Weights of a small GPT-style language model, trained from scratch on English Wikipedia: a variant of Muon for these matrices, 5533 steps.
MLP neurons of a small language model. Each row is named by its layer, matrix (gate and up: input weights; down: output weights) and neuron, and shows model dimensions 0-191. Each number is 500 + 50 x the weight over its row's rms, rounded and kept within 0 to 999. Numbers have three digits each. A neuron's up and down rows have the sign that makes its largest values positive.
After each neuron's rows, "fires on" lists the tokens most often at its 100 highest values on Wikipedia text that the model never trained on; "fires before" lists the tokens most often just after its 100 highest values on Wikipedia text that the model never trained on. A number after a token or word is its count.

L10.gate400:496558472449447527489493555496499431448518552526567492572558542482530488429434381451503588532497537420496509421552457441495487525414425559470481510503489568420514470455532538458406543580527401578453437521416557392418510575607482476474517523468537530586510514542492509479513465492512543524539483550547565566419551553516538479529528568536565453544497549515526494491535403473465510500577461466473484486496549464543473509536453476533576487442567479502494546519406529500510455549460432464492547460533492438477533530507548567564565549515441568412613450470471571440483481619547469494
L10.up400:552492511540502492520514484521551560551468464479516468470513523570512526494489572523457577488522525467420440427474579496449521476521463522478554462563529543498417596535491511468484539521499530480452473549594499551593520410494588493467450447461600455443427517410486544510503452575518467524587595597510504575493547474463491489513533511580439590464503537482434494469448539482400508487442497404436527535534614501554592421521544546486395535518522547496478463537595446447525480511599486548436395572412449528431526491456418557484549474478466474457509522469475473498530525625546534503
L10.down400:455516418552506538524441486531386418494462567481481482478464409516486540461500522459552456592448519458554596523531539513554453571387513506557474533463539520540560523485421495513421486508580480416436419508403445407530495572634420484483515521516463505514577486522449564408474504440469463529521461541489491439520482496500431603535520553474587477462457511514474567519538547471589471638502516419371475443576417434558456466481478367474425462489502578497576539510515442400557510533480443537550531560564467442457534495571601383515512565525527486480547527492477478510483459425512474554
fires on: "\"" 26, "." 20, " " 14, " |" 14, "s" 4
fires before: " |" 48, " \"" 14, "•" 6

L3.gate8:668495490554451606462526477492493512480484474477476559448493616488463476514534521531430453538478449554457526534512584416519432487520482490512450509543568513453440451462540490525469424559555624490483508497592554553631514429473470542496490409521422518523505550488552425539486586441506471561502562532434506488583512546568443541438555525540439484552616445504577461570511554515435500497573551394536545492425452441511468517495522479419457451517487499416522463502497574515506496501443354487526504456560518449566434488499543541554506471509378508444489461537614530556555478450526439508
L3.up8:590507485487464534435538423480516525444484474459511518499506530583531458536440480547441578575385479475478449525432512486463585525423454448623424517563546491455474526490552540559411481510471503402501624562528423490488509529376418491556461501486561452535422492469522464462502524478527559543493535471495442546469428476491477540521634448474418464560528356575509556532407531427497532462578426492563566484525453489579435499519541458543469508551476424510511485493454559586462497447484536549458646544536566517462469511571551565495507503461479482474421408464489453498516504507566451450
L3.down8:439529495428427385525433550498474441528485458614510485495458451468427511502465341497512518516554462493514471442440478424476456538468481528510605434449479440487503511455496503406558512523485459462542495571519457512484507493580495600452521523459508531380464417521536520528613475505467461480543536569503489477480522396562536421568566488456556554500365500476453429550482445474440417557443480489477422511524500469348464507589419597498473518543477494479503455562541410437419342456504534492500520436413481547484576546530555406499529502538544491568460477434498541537592589492477590468
fires on: "." 79, ")." 9, " ==" 6, "al" 5
fires before: "\n" 31, " The" 17, " It" 5, " This" 5, " In" 4

L6.gate54:534482497473548477487498517549545527491440416542461478518432482512474425461506468505538442515493460519453507450574550516564480495625466513530540518499442512450439590615437505527516503453415526490454454441501477460447480479547535564534485537506510486480571451519509570463536438455490596396405504420556546571509487467507526557580554520556465460451585486437526512535511457482518572512493535566455470555519534475398562493441543469514520490551545509487447456696443459483495310482440520505552581471464487477484556509499488589526478548419450469520492459543405481465484422492528442529
L6.up54:449348583459434450551522451505525503544537425618427535501513481454431466512472561434474549504535521585447541533423484510438505565476499444583473497517505568548491446498485473451542554469554474459450529543540578498469511464567544483542460511449489478385496500453510565444417555533471517482416447589528452530560472576436550528557503424449573502545532518548511531404457459527456445575483551407476516444527538521528467528563581436562554456496541490520549488521622460519527416523474552452432491503573404431487467471476461510467459516566480473415479533433519503451461470376486453532
L6.down54:493583528522425514507524531539547542515490474431460458562437449608500508392436492417556485507510505451502457511429400427542526443560443507480520577581565484522425431507469495521518518530507487523546515503524482597548386568570441569430412526497507519490568527493534509425478441472453446444561493555472516476443581452458488460516564555525564468488612514445522486552498547418565564455389597530530500596503478516534574539525553496501472513557526552479597501580463613481618490513476485516431529464429492470513440538558472478509445508453460650506511472454521445472456577634487572525
fires on: "---|---|---|---|" 31, "-" 30, "|---|---|" 9, "\n" 9
fires before: "\n" 28, "-" 24, "---|---|---|---|" 14, "|" 13, "|---|---|" 5, "d" 5

L4.gate56:513462642470439537455582442492505487485393512576560492517535551549503412489468500569504588464517467490504517553537542542573511522530542520467568432480401463523510542560471580510562467476528523485449544484547552530616442526493515469517440543488508508528445526492525459462610527578587475514478557492512426473495594581467573433525537379521431485546438523470562483505446421533471482528440530499405569505575463597527459419513472459503575458560446421453377518528480469533517527513485527597382618489497577506485498590420530442508424519451459508493386494569393501469449522544545427575
L4.up56:518555515483556524553516554539472574471439505561463560517573470528535545511466531562412585500599433477445473512446495539603513463554467561487464654505447485499494565481453499514469475512417514481524542574511582488517543484509467548463508407436535541456470564487480542463502557468544527477527537549527519503499430547446468442616512508432510473404555584409448581521431502526399580481474404445610594537480521532504525465468538577581450497549498402533569473489484541461474561405571616511490481569474458501466460548441515519526500490532560416567395599463504604452567454378503486573
L4.down56:554392509540477537459490472494536451466459467462543512550490588500493578476468557444581553505338555452541481552508485463478589495592589539457445411512443505495451511556600590474489497512470545522496524476544519477522425555496497427552506514516422511508587494539476467522507455506485417534483454534482554475568567465512527497527467510545460535621462572430575437536556481526556489523500545485382519474448497516458491602472559502483606433524462518473445497594443566493585469488433501476499508476493493588565551483491522462411536468488505570507470532591477572439508539532463523428
fires on: "st" 58, "ic" 9, "and" 9, "g" 9
fires before: "it" 29, "ru" 11, "ant" 8, "all" 7, "er" 5

L4.gate80:505448532492391506502450484469433398618598441563515497541601493384539491588516505424519468588534549561493471506536462474538505487493542536488401529495520477403490433540529520502445523446485476581569468519432511520461452494517527536537548486492387439532486491491462572498456559423433495579542493543429511507420491478621483457488561496450458537499529535450497571524465538545510557524546502521514484412505545380459511514517506452430544507495470589493545533511471382473464557429518454624476539441331523504486498465478521461565490549495405527403533430519581545495472478559475536479
L4.up80:431581492567495565567485552518504510459458508511451528464551572519536426614514494456469439502435502459505556528526521502415407475570516494461514400505478526471456473445501532521504475474521516421439434520493497515516468545525541450589606497393553623507441518457515481514496464503453513561455536543558544548545474478512521377482477425558540451514427565461489464491579444413461513467500508448470567579418510397499458548492485456604574607480460529447653414461497472442524498527594536490455490536452496492508494496423455477493608525455577504563478533529610492560436537501501512466
L4.down80:518492448530462490480544498517519488525577500406467500493535460536491521514469603563431608446528612444405595472431517473525462466496507532478520492513612561482436508506545481528499444390501505529498567476575518457513587519504534508452502476438547469487502465450463531572520396532447472540498517518459507480544591493501506524504514489533528476474420419439466512552458493556531595511395521577509449457411455474516521513591466555446486479565474510508471491559424434536478507569562364478474562523449412519457501516503520556482457468550451514474452500563480579513476614558505594387
fires on: "\n" 77, "." 11, "•" 4
fires before: "=" 28, "===" 7, "G" 5, "Career" 5, "==" 5

L4.gate405:451415547521595451463520488448527520553526537488430469418480551468457539455479524427575418454392488521457501481594522527608426539508459479568466587504512444492516607490565461475494539472508510569550511567427464505440432486515482598464548399536536512414517440533519530456575499457520492537470504487589467465491604458457564553509469539437506567504499481498426407541468531487454494444452487507506548456565560519568491559554385451465524528549542475506534493586495509595511474484436587532543508460566498532574561616437429491434582473438429471545564532514504609509457475412511492466
L4.up405:525425546547521535528479418531509502382559422517483459500484469450540513432523488576578471438572512472410443473524571490586455449518539578487412420433554472501519500479564490612615475512452583570440475570548567491567514523552452513553438448470542445531480428507470477529541562520451523437551579478525487485483486472469615528596465444527462548511542513624459590476571569492507442498426440521443464401522427563503522452564482470460494478455520466503494567563537530496440527553569496498469535528559452511580515532508540534516436467492492520465525539555478524506655439444415496523
L4.down405:489529594550480569413515590476445555534538503516504545499532536509549524516483508495484549512440553495534490463405487578555521502518536451522505533570527567484465519550492566478385512458489443518540476549416454483402534455394459500484570504519517430456519551514488531522518540511478511529477458538509450517539564462458404555443445567433474500517436505447513435527478504552547529488567530493554651518512508460480569498526572561398475483608537502499519350506481441593504503451420470467499494551485503508558495520471427446380512494489463517476487575441487529543340556519493365424
fires on: "s" 22, "p" 20, "d" 18, "up" 6, "os" 6
fires before: "ing" 19, "on" 14, "ion" 8, "ations" 5, "or" 5, "er" 5

L9.gate135:457604474448513454440392507522466593450575434487521480531612466402552469410484469510439443509479444549491476517455487538524514423496489461430479458408512446464501426442539541511489521480467481417491490571504502520579395468466451429442513448360439513549532422513525545563504522426578561443497491524447592521477509415472491504559480444535477539443517536477467479505513529474416451604438587554578556446456469609435501502469519484426525457584578535469541445442569546565549527514500507451514621479452462529417451454552595586475473531486437480581538475548574519393525481518546552439
L9.up135:480509559463502473494447494485530425555573489493499531370539583448478504541462504473488468410436478476539521445507522448479505639550506505487562430386548435504546497550529476474509572562500494491505511542471493464571542506456488485446466534577450476579492450466468624463544442454466576550537404498493476522532507456543487479580494551506466444562540535489480476470526480500487514521554443438512472480585483393491554485491488522470521463530411471496453542495529527479581435552452344515484520488578540445489477449547427546538462439499465533620479460566511444484478540582567478495
L9.down135:568497576510511496494506474495481499550431594506573477558539528479518493468611347534461602425654467589497522465527499431493444490483499506573548554470511475570485530501496592497468478482480523489486514554450401432513425474531486478504548468532523609535495466523591465545575548568508481564529501423442487533440571486506494508509546532504478546496477521532468536484563531510461450492516525527626499585431455485541469570612589562460436425543499527477487483471524550507480513511433574591465538478504447605557565492505512463531530538595564466527549472458588525486498511519442545462
fires on: "." 98
fires before: "\n" 16, " It" 12, " The" 12, "8" 7, "1" 5, "5" 5

L6.gate250:525553369512465514535497525495467562455507542465470482517469509580578444516468539520543544520508465449513468488479502489438518515445508502625540484468575512485464486535585532372475538455517498486481565472484510427535598539553404435503514442517388578483497561497380516522494457495470437535431467430447516504463498579537552528511532524520575490412451506446490475503508499473475469597419542438498467519424488628450491620537494481474507509491536473587523561556494481489464467531434560521453575492485494492502538524390461583452413519548419473428480453466463544640566465497541549424
L6.up250:554436449551511500546447544502439527517535504544528540560574473588459539489513394418506470455416555462460436493512570563409524550455424461499572500493516490486470551566425567462602585503556471536562537572483392568508511465406525473472513562513462519515489643461474408538434452514528520536549479506487438463490412505521542474462438520516561438461431499568475478459471489515602510487463381452566532523577527504432544589386462459531533585553543492505475465485500499455441588473546548540457575567466465429535433380525530508534465518599513580497497528472564462490502541509603588380
L6.down250:535436431539419454502525510566553477454418498578436511454432530588581557466620505587386520546514504539524553539446545549507530428526539539462439482526466522487544489481531455504462494496426473521424578585505519461487504529615557547448529519504487521500541524528545474527494595483606440484511516495519603493474556458485427406626578423608492528548554535583523525590495480525431468486469521547477491545551482520487450494595468435539522468495485583504606497468531483523543579530537503549523464504497487501419411502559410514496483521565506436502412579451551413395561539527465513582
fires on: "te" 62, "cent" 11, "ent" 8, "ist" 4
fires before: "mp" 20, "le" 15, "ach" 9, "er" 8, "s" 7, "re" 5

L9.gate149:533412554556531465418536544550555476489478497568471541521445537440512475610524511493446456548498549469460468477461482534588425618504468517450456526516504587478504443475552556490414547512479406462468451598473412517484498447524509449503529402490447509495473372448489413432458505473464548484459396467562532617437524532564509622467473519544378454473471529436498501502449443556566378531539485491552506523415506550450471423496518474464498494417501500441482337526588519528513457468437459423511459423437483506468476451535462532465458509552534528409436579487469617519585494518541441509
L9.up149:455481513449594538522540513568533469509456523538439542496514436465433499523478431478492424455389537579453407425491519453474482552564461498465442457579510471537614445521417508550550545528439396518476534486472407508442458484519517510427462487495437524460465401401428560444506526555466512488560450511513475587455424471482291541508533533451457456557568516457502501462458508526448483417445515564529525621487540488526475461455525521506544570491519509492433459593488567446526527546578468569554518447476503532518489474514444593526536462533528492452453549679452526514517475536459468498
L9.down149:429543482471501502432481412486451481457418540477552454495438540489550534473544508511496505571568573468473504436472532505580438422433475486498488468538559414504452498515528532494538532471515538404531516517471568542493512479619464574408555494526529498446484526560566559484627494541559534490451556445509529424483479455464556453495440612503567606471466503507446462480549439506532419551442606505468534415518477441481600496410446557555536472521457499469518543561493478455453533499499507459506548470505572533449516514508541477455428489511458468596570491468496469480516483546563552456
fires on: " " 96, " (" 4
fires before: " |" 57, "s" 10, "ru" 4

L2.gate338:413537532526483465423477442432545456627459468387448625527585490519470471496511508429507465583489491385442539533514566497497512562622544529497531514557460427466533464540523455414414585465559557506463449543542437529462426504658506470528385509403514630443546491480581472475591567447479544493499482548528490547506501550610518466534613476512484461423413479468538511449533441512434548562586460471543524519492499489521477487553568511447499607516499593485487521527471528565513439536488520501439418407555534506521483514481573471452529524551428526519509489555528609521473525581467503516
L2.up338:525454637423546431520521461362545387573512439559525493486481519487520469476551502399509499539457525456502623541526465455464529505451529457485505513674445519355483465489422556438445517525461478518445512537504549511462480497549523556513433552486529536487487486487476545470465572524446500486521508503501480597608486461465509492486718457417553496486492487479458564491593483508507526473496472503546402521473478538465491518538501556462420546580500609525505520498482491504484436523506523454526328508497429460515455486483547427430425518612571484476460470407423557488464420536423543581
L2.down338:525442472506566561502454525590533549408574431476518429510458525454545512545431530504461496487463544519569446434523471592506534493548554442482530458403516528587471456558489543579522404497498465428581560444458574502411519505384568490424563385500458425603533473460521530527483528527565474488445482475461491433442484482447493498531425523567457502487538542469510484616435613574571421505513554478460588485536458463604565461479440498508586524489482446542499505532479512474407571461457529538470451478499487468518616549492449611537498481477541493518517496603521494501533483487526499438
fires on: "\n" 81, " own" 12
fires before: "|" 45, "=" 8, "==" 5, "\n" 5, "===" 4, "S" 4

L6.gate506:474478404544467547498482451590443407438471541518656457491570482448493633518471515462441440545467503483475376351483544488472530529491470500548467563497502387538466484471461467500444586555512461477594447568507485510500416504507420493505553540478507516528551397576598489460516448538531495573476574520385509446482471512482409561487567495552599542475521457516490439480517506421489499566446559453551441507505464523506495448481513519497432512551559528538553493415507550492484500489611439527537518444482490485560413472572538515494414437510484563441531616492621558461514564500455514508
L6.up506:480454526594466529564474519546577557574584478466419564481519499484563426494526486463517565462557524512517424500540445455532435475505472449595504580482513411530483501546542433476496555461453449549487543492526442610557462536567422427479534476506472484515499539461512503431562592501464549453623484560478422538468537492502435455543446491471651500551461488478605554526534501426469562557422501486518428452525411417410547578498430501477478519575501523530534532446451573497525519448516430541490575509550513541501509495537551471531522531552453487520495536510541511574495549418591551395
L6.down506:596536570469549445526396396453403479550482512550512551503582498468453467496516461423452524547501463442514516529531510422480506407505507519554513449491531510527532460505478514474429506543451460446395468465547430525499424467519529446467562485442508484566495506509494504582560480524615424520471503487468457551483463502465506492570571528471471449387440544426563511523508502455412608571497480490547455501461519570349527466552522544377478420482488515480547511479540524548571511589551485573477543518436472491568480444521548512404577527513598565541554475519584602507593467512439452496
fires on: "." 51, "\n" 48
fires before: "\n" 26, "==" 20, " He" 10, " The" 4, "In" 4, " In" 4

L6.gate471:530497501545582448450519459522474579513448523544467470517520484555471491507562435646448459469437453421559524523523458476484512440533509558550449479386486557415556423469555495434516532480612509470508529556508622546558514473483440550555460432550605543486506486517466549466483484570469530467544534465512602504565471408423587427524472542524531535413528551482521523518381513505516571497418488512506474494481488508495487478420515534465399483566495533554438492502577475529431531544496478483502503552429551486523485518431487471528438545556501502490557471537584567512482531477522554484
L6.up471:498547541383477407489449356419490495565534594493609445495430519560449526428475480469442532567561583549542512514478533482485426505525446549482536508558534518500555524539540500438523504450515491456566401529509599537414476522480401473477467488524517447489501479525550528510590485479495582436501501535497449555539522492477491507530488474550497468427570503416487524481406415498619540472570456486553465520515557519493518599366494458542440441560579422548543526532424522442500482486495552554439488476558554532476462452481490493580496536557593545481449439549482492565575459530470553537
L6.down471:503495407548503519481416569488483441488398479515528492529515509473453504528537489449444481503549428521501527414534457556547501471436455438555467546506556452527454484526417478551538471513562424499502541565458459428454465493466519470554534608488374557528470538531438502477529590498577604485465447400446490524517526604601437487570481556561586495530410553537460570448522576540507488560531545536445530565516537572492562427470542566451622551474384593455552478470535473500455454552452422519573518515617433475542537462516562521545497455388413540520498655478459479487464498476526450442
fires on: "la" 25, "as" 14, "o" 14, "lu" 11, "/" 6
fires before: "s" 39, "d" 8, "und" 6, "im" 5, "man" 5, ")" 4

L11.gate123:481553569436508556451389564436513463542449489536497494540459491398544484577560533482550559504512512455443512469562476529535579493541455436445411514485432516451600478531528526584563516481483531502437417548405550644491534539449470384504501495536560618487580532532457473527517504466418493498473491533551497504424431557383407518508459604523560473500553492533477394450474537552539529547593491464520493547478451473474513607564525483502505531483539578512524544462489484537537458487472516499525561505453448498515590480525502522519483460486489399513536594589485436589497636623562527417
L11.up123:441539565420492497575449512424505532542554551526365380534400489503469535501543478480436397487412555488538488477444459539424481464503480465443535468432460476558449490528508546518535605516428495552489505589461414526479454540460476527575508548467572502449507522540523495455539520571521469510529415389537559458445429458464402548508683484501567503412491552525520559415536472518476473477469503489547552445429495521622507516405515447548532518404608488470503407585520435570517584494379500497487515497517501495495526502545485465615548482478464521366555496480472527476464505497486516517
L11.down123:460511499523486450494519527538533510444564557475496479500516487486547515489504482568459523510460456536525503534520462493520468489565448510589488512484510509444565545440508478492481533511519537426491482507446434568464548505516497491405600433500497559440504500490538515474637462440540514556533485487543501560580511440504588478520475436462504536557523490470519471496576534504500485535548531501481497469474490515544517543530468511500474573488515498448562493490571531479504376544476515512556410432401435512539405566582530487535464489517491481512497483495574464549497527522506510506
fires on: " " 100
fires before: " |" 39, "-" 20, "*" 11, "che" 11

L2.gate40:498592445473492548411502542525520593490460611423448478508460486461524477549494548519496446554498535549522509439606561494576567494497569467508541427455453540471424557529474460505426508503470485483527459518531447462537408441543504401515506376512443503512473498455469526454535512541425508508457420482575507512451543577524507414479488525532505486590549536626500596445495483436443568538510483499534468522507551481437510577438431516517512589467551371421495528529543524484454483488468503555477435472376599551533555553435472549492516475439425560439483436489540653485574531523440461517
L2.up40:538525532494477448498514507521516465415480547458516585500490402624543455418541491497496498504517549538435397540642460503526509501536499516509427497473485563514569495497452527465487539518524450550529519526506482545430588487545591497408475501502558528531567487606406392489499454630549541478512526551451549583486538500526466521458399537457457470561420632585513407486432554436354546436574505470524474499455593514461478470459599495395561502689490569499535524475502446577464554510486493568460492492461551491454490556436500500494473524473538520507450476470519409459481442536481481457
L2.down40:511389441487575529523494462544511469534540455519484436575479569446405492512457516451440453502494456478604576530480478479389508498568485514511496525530526476530392516421514521519473462488499567420499471518524480553506419507484429492553556568499527499554514519394541622495504514451540566539549553504599521369431451542486490518556502498487473477515563469471546488534572518572560475583394505571459654507556464471518498479527460578585464491441463521431442456498577539342552404505461558493512493502581504533529513412550472509553442546529546505534540487537574499482419454483519571572
fires on: "c" 53, " —" 15, " million" 12, "%" 11, "cho" 9
fires before: " |" 29, "qui" 14, "ro" 11, "ade" 8, "ad" 5, "com" 5

L10.gate101:489492518463441561519505476564526492444496471430461520562563533522455541459585489448493579575540451473439529560423551579504601479340521533449477488507477406511445477414515533491465501399553426496483609546524457554525468450517583524493509443569467480608489451572508417527537495394496449492490429519477481540486490550512555432547503547509535536447466525508497469540449481520541481497501472469459527534520525473486561572590493393458561507566435489484479505512567496545475430471536451451509385514518549494598500473408464442471474507605510485519514522463589515522428395511461476506
L10.up101:512437439431493500402555521501560522409519489492483526459515561554473485538539443437523497414509437540473348471496483509467548521415472513513488520495462502501539563473443396449481562447556469519490593495547472528544503452544478504531540539555452477548523519487435527375555467423514484456510427496498432523479576439453527615620518390550425588397508467438462431520547548450578500479428434479543520469456482481498529527509493460502526462474442448503474520547553419593467466553504497527493474528544528459473407567515356409501535492531493545451470505520453529607467510544503447597
L10.down101:584550454595405519434512471549474552459455567455478439480580581555509511523471531541521538477653542564550442581544583513407527562448503569541565526490485532496487530385453479475478471413558434485423564536513551491469506511595603530575477560493508427506482583528546444549505540588533422466579508528518496590442594512496449409504437509602451535545484529444500433460462486488495453492484476423543579530551399557477579514478550457523442524435409556508474477466461502478482547562522471579540424519472546454501560491520543457534431482508545408530480503502490427477542476518464501537
fires on: " Te" 28, "te" 27, "hi" 15, "un" 15, "u" 6
fires before: "ch" 34, "le" 28, "mp" 13, "ach" 8, "am" 4

L2.gate57:535495400556553561541444516566502449465514483566592484402474438453480539553469553504450382483522481515491378408511502419533505470600537555461503522439575572541464457594483565556567523583434468469630502532495475542457420464473463606468484421463532558492522499558408567446524537517531489496562508587521541453543450530531601521543463571481477502551487510538476571505498407523516568547477496383387502529547400538467558450501549511557458478559520586465511527526467551526516529376487541427659502511497453506454405408549518503492533520518427555460423551461478438485600509458537585518
L2.up57:491579471490657496560477478504617411429489440503593460550467527514601484462547503404449510511436453450511581469535565524606502471585551492448487514523541434492496566574533554534508503497414404489503503485487559510527390469510469548546520435533570454500500524478363452520601511556468483475465488479400482544511582541462506522594453481483475449489552402434562487501533487499417440432506465489424482506537486449443434426520526609510519567505476549508565490474468563511465571440516421418540495529466469530418436503522423455466545436486497517502437435516504518431525453519491462658
L2.down57:559497504500470469506472438496455568482478402519446477393505482530415513547489337549499484428467506459399545524418519453483581479481492506563528550544369515530517438514401567506426598492445540545494479547544488469503510467500490497467508533519534477532506508466538451514540542492344492433503567494496508455508452458558472504435565530568466524435500522577497524534419477472515494490578465595463537538481439441478604497479508525477518496517545458471440469472475521419455565475526491480467631524553425532520617535493381477500537548527520464439518478465527569531460570513493493530
fires on: "S" 26, "4" 20, "9" 7, "3" 6, "5" 6, "0" 6
fires before: " |" 29, "A" 15, "." 11, "," 6, ")" 4

L3.gate102:464566483509427554509515522549507475511469445556412514481497431511457441491493560430476570552517410503474502528468446485409515463540479475496551494639488468567414517486543472628407473505492460506459485539550499572536519405560498569534507524522502502431525512501570486473449482540540542457457488483580395477487503592492494488645500476505477497544539481554514529582454556478532436471503549555562488474488611474519495554526473597517505477487548406530544477605394524447555568523479524612512562534555547654532441449510502576512414583456513596513459524496573396499505491459519450538
L3.up102:520473409519448587466498417490480453532463466517495536495493498608478537555573486543547471489434488500451443544615552537575472529488538515545544505538599623494548519436469476509412458542502489495542518550508426466448517470504534517518500482482509483447559528520472510494491587498407493414532505508509486474453513504503466578536403607516460498413502506652411553472484544481461404491459471598501522404494510516507475440517518483434492559428527487508383539492443503566547516487531531515503546573484475456528467523580480659512538522462512607535469444450465419464399464538570398421
L3.down102:473422493458546438500504595527504448434570466413549432459552534481527429444499449496519516524438572483522527472511447458475497493519450601502495507454475376462488463565521544500453456425449505425552449542523551493517542561506507424536487619536481506503498469494458464486533483471470564613475466568525527530639497451505543391404520432465547537591459541353509488573563469542555517561572543430463491517523526525456557452523496433551545497557459545496521555544564458423459468457494433512513450466583545483437515540447617378483456433497411481474490535522524583493469488407476584494
fires on: "st" 51, "app" 21, "ef" 13, "ac" 6, " up" 5
fires before: "it" 18, "ro" 13, "fe" 11, "ant" 10, "ru" 6

L2.gate267:590398497489546495578410488463490424536545532533486458531559442428515431497518517451501503469563479478526548483565525518464457553588469492468400588461539480459516529523509556462437498553537455480523535539509533474620399447565438538469567509449525607491588550557506506572434470504501491449525478519478539574504517474510486359490637469409533533487450493533475452505531450415494494518574439408473480590581455551486499487451511499486491548477432494505481529600421431493526516485512500505471508442456439458504581491493479516516470569572534508590551526495642518529461480538418520539
L2.up267:566402509482489520508360465454420492534461550470598488617572533561513481599464508456534491467530403551534429529509536495442448534567511534469483534526515546524569535570441446431479448564510483530572418472538541537516430428536498525528441526467540450538597506505471488454463603528482494512459421549559434460530504428488485373496537555436557569526498484450548448474501404488462479383458521441581409481493513543494451445479463415531454487389537574448479493500541488507516573528457525538455507415489461524546524506568469488507466553527527509526544532524654570552462464529419520518
L2.down267:559489501427492484518537485526459501555488498530492499492472605541520486565507426561472566500462498512409536537449400497506494533453544513563522460495517591424491518442499492537489477513491493602494493476442531509521490526535493546549540427544455348496412472383574487377472480462612579600566570463477409459469528507447475469464437543491483560528511553455488568531508485574514469579453526585492419435435520548493512540528442464490563449487456585415547533412502570440483523573467536533525554492508487538527398531474589590533487469513521551451421557512592544530533506559487420508
fires on: "\n" 100
fires before: "===" 16, "==" 15, "=" 8, "S" 7, "American" 5, "G" 5

L10.gate204:486550565475487546529577468457511459551469435492590497597452554526567543461487446533445512494507488571544515508558536525507400540551569425530485561507458491459519496501430521504580434490495544543395471413583519412460477558528498463452492482436521558497446530521464521559548443560484613458476516517503462599480518512457529513553503473542466476551532592506518389528462543416485550549473491571481510486516551552492459526474507482443536551490582473507532455610546534527529466542484538504477456609499496531412506511561562505479511445500421503518488521425589527574539460493513485435
L10.up204:547510561549563520416427503516503478495471516534516459525507477527484484490572527495523649477522429504356425507452509623569491501476447535517547618539544435530481552588643559558507461424538544570534446480640467492437484551501351449392513516490534441462489615540458493480492445533455516488536486531587503520534517570544460506541504493496478523431538428432583489441449496540417486568553522582502431516475550527459563468591509563456532518519533513459502533521488437453542543499515510513523571447476553477471540399436565544489477483471594476461459438521424450509531499419565512510
L10.down204:450507549524451352481522462475521492473443528392573542568530452454559462489523495568577567417557423535532589474518487514472488477606449462494529495559519477511463575431439598488504514528428504496529437466526475469537452536496517464427446503390497471545468446549465477501570472557446520456384469554489530477504489497497452527483420443569456507543536514522580525513409552480452469460516554494579489505498488532477465554478599430455420505589501508558623544509470486452507403506509583405482469608433513512562456532556566435349467481646532564547506485370506550470507479485519438536
fires on: "\n" 66, "---|---|---|---|" 27, "mo" 4
fires before: "\n" 49, "-" 12, "---|---|---|---|" 5, "The" 4, "S" 4

L6.gate389:656555520522497507571515609447536485488571482607530496493549483486555504443406519501450503623583477482581428470525511528676559569538512575531477517544550439545463561574509499548493555545459501453514600468461399506504467475423502458543439472465461502562502436512548577530520483477538547472431495500508564472416499582471443405529533532589479538554459512585549510506427497530520460448503475480565399566567576575591376541472500560545476474527506543477521498487447517485523488517531449490537522442540548567483597458449452511539464531602477462503503500493492539459481501579510590429
L6.up389:500513468475485555487497537574576419475588563499481581523506497435429499488428495441578463441509468474512503472513598505505495534531510509479471486457540406533489511434535476510477498443539551457453549548515532542517512520419521543516556475442476540485494569544577478586542505376421608657520513452458596553398494509582462461470514523446460459532435525424436472524539518561488584445495491453456462483435433442396521448424455508545474516464474544517565490563477470516454533376510470543593460474478550459465447408487518428504542482552537532515517477513463539455358466501443525521
L6.down389:429519586539455505477456454454470433430520462446463513510533413519651452501572384644485555475497463435550498510524450480462490448553529484506567449525410591550538497561471613504565500480462422466514493451452415464509550496426485396469441502595519487535540457543432459440576455514485430424539545514522451492560479474483515418510465558445488454545541531565559451462427544540526489576506492489555457506522450544531563564507407486418500485502525573512557488524425510481464456537531455468481544500474516420562492414539525540580490466504478550479507399508527507498534514515583492433
fires on: "\n" 62, "." 7, " High" 4, " north" 4, ";" 4
fires before: "-" 47, "\n" 18

L9.gate487:596582556494467505463554546552453561461470545523490554539458520407559589427440509473493578528450482497592559497557447467390503495510518451500507549440515456419527523550480459404579596505513479504497449395484577496448620498544489406534502472496494608455524528522404425491474460545530497539515496421498516505556426441426452613540553512527481448484543553521488452546639414496519482517453518474546604512566479557442441471505476517571543550531478520501426570573519473461524502494354459530496461490546490442469525471435463483442524533542506462491496542495629489539475591497437477503
L9.up487:536502538449546462449529449430509613439468437484577500504491547510508481402485470538453475525486454609539483532563520503447516477476542500459506527510493500452596497524493497427552475510366456443458495442386458481573566442531561470480503493479476499608568368502500484446551522496536530440606543538509550540498393479501462503484437451548538564517535531548628445565504587535547536530477512464555518604448523448493552528480539510580454510444527423506546509453528543472553547578450481475424487510435514492520423451477460559554512566556522450559397465482475520409436559448480510551
L9.down487:509473511498507487554495455469537463503494477492465502491431481433536502444453427520529604556455459439485552560608510548476535394437596544548507479409489470467488391511508463472595540412405549495485563515478476548455462523448461532555462523514507610429489524539450484489487558536525493512494493531469549526468493555561524530546557519530464514519524553592559491560504453591492443506482474520428405462379464531464399464444617591504577463528502468530546515562469623455553545587543437419419492523540544459459533444479517549582604490543539468502472538375556510529503438413490556570
fires on: "ist" 13, "i" 11, "cent" 11, "vi" 7, "emb" 6, "ty" 6
fires before: "er" 29, "or" 13, "ers" 7, "ent" 7, "re" 5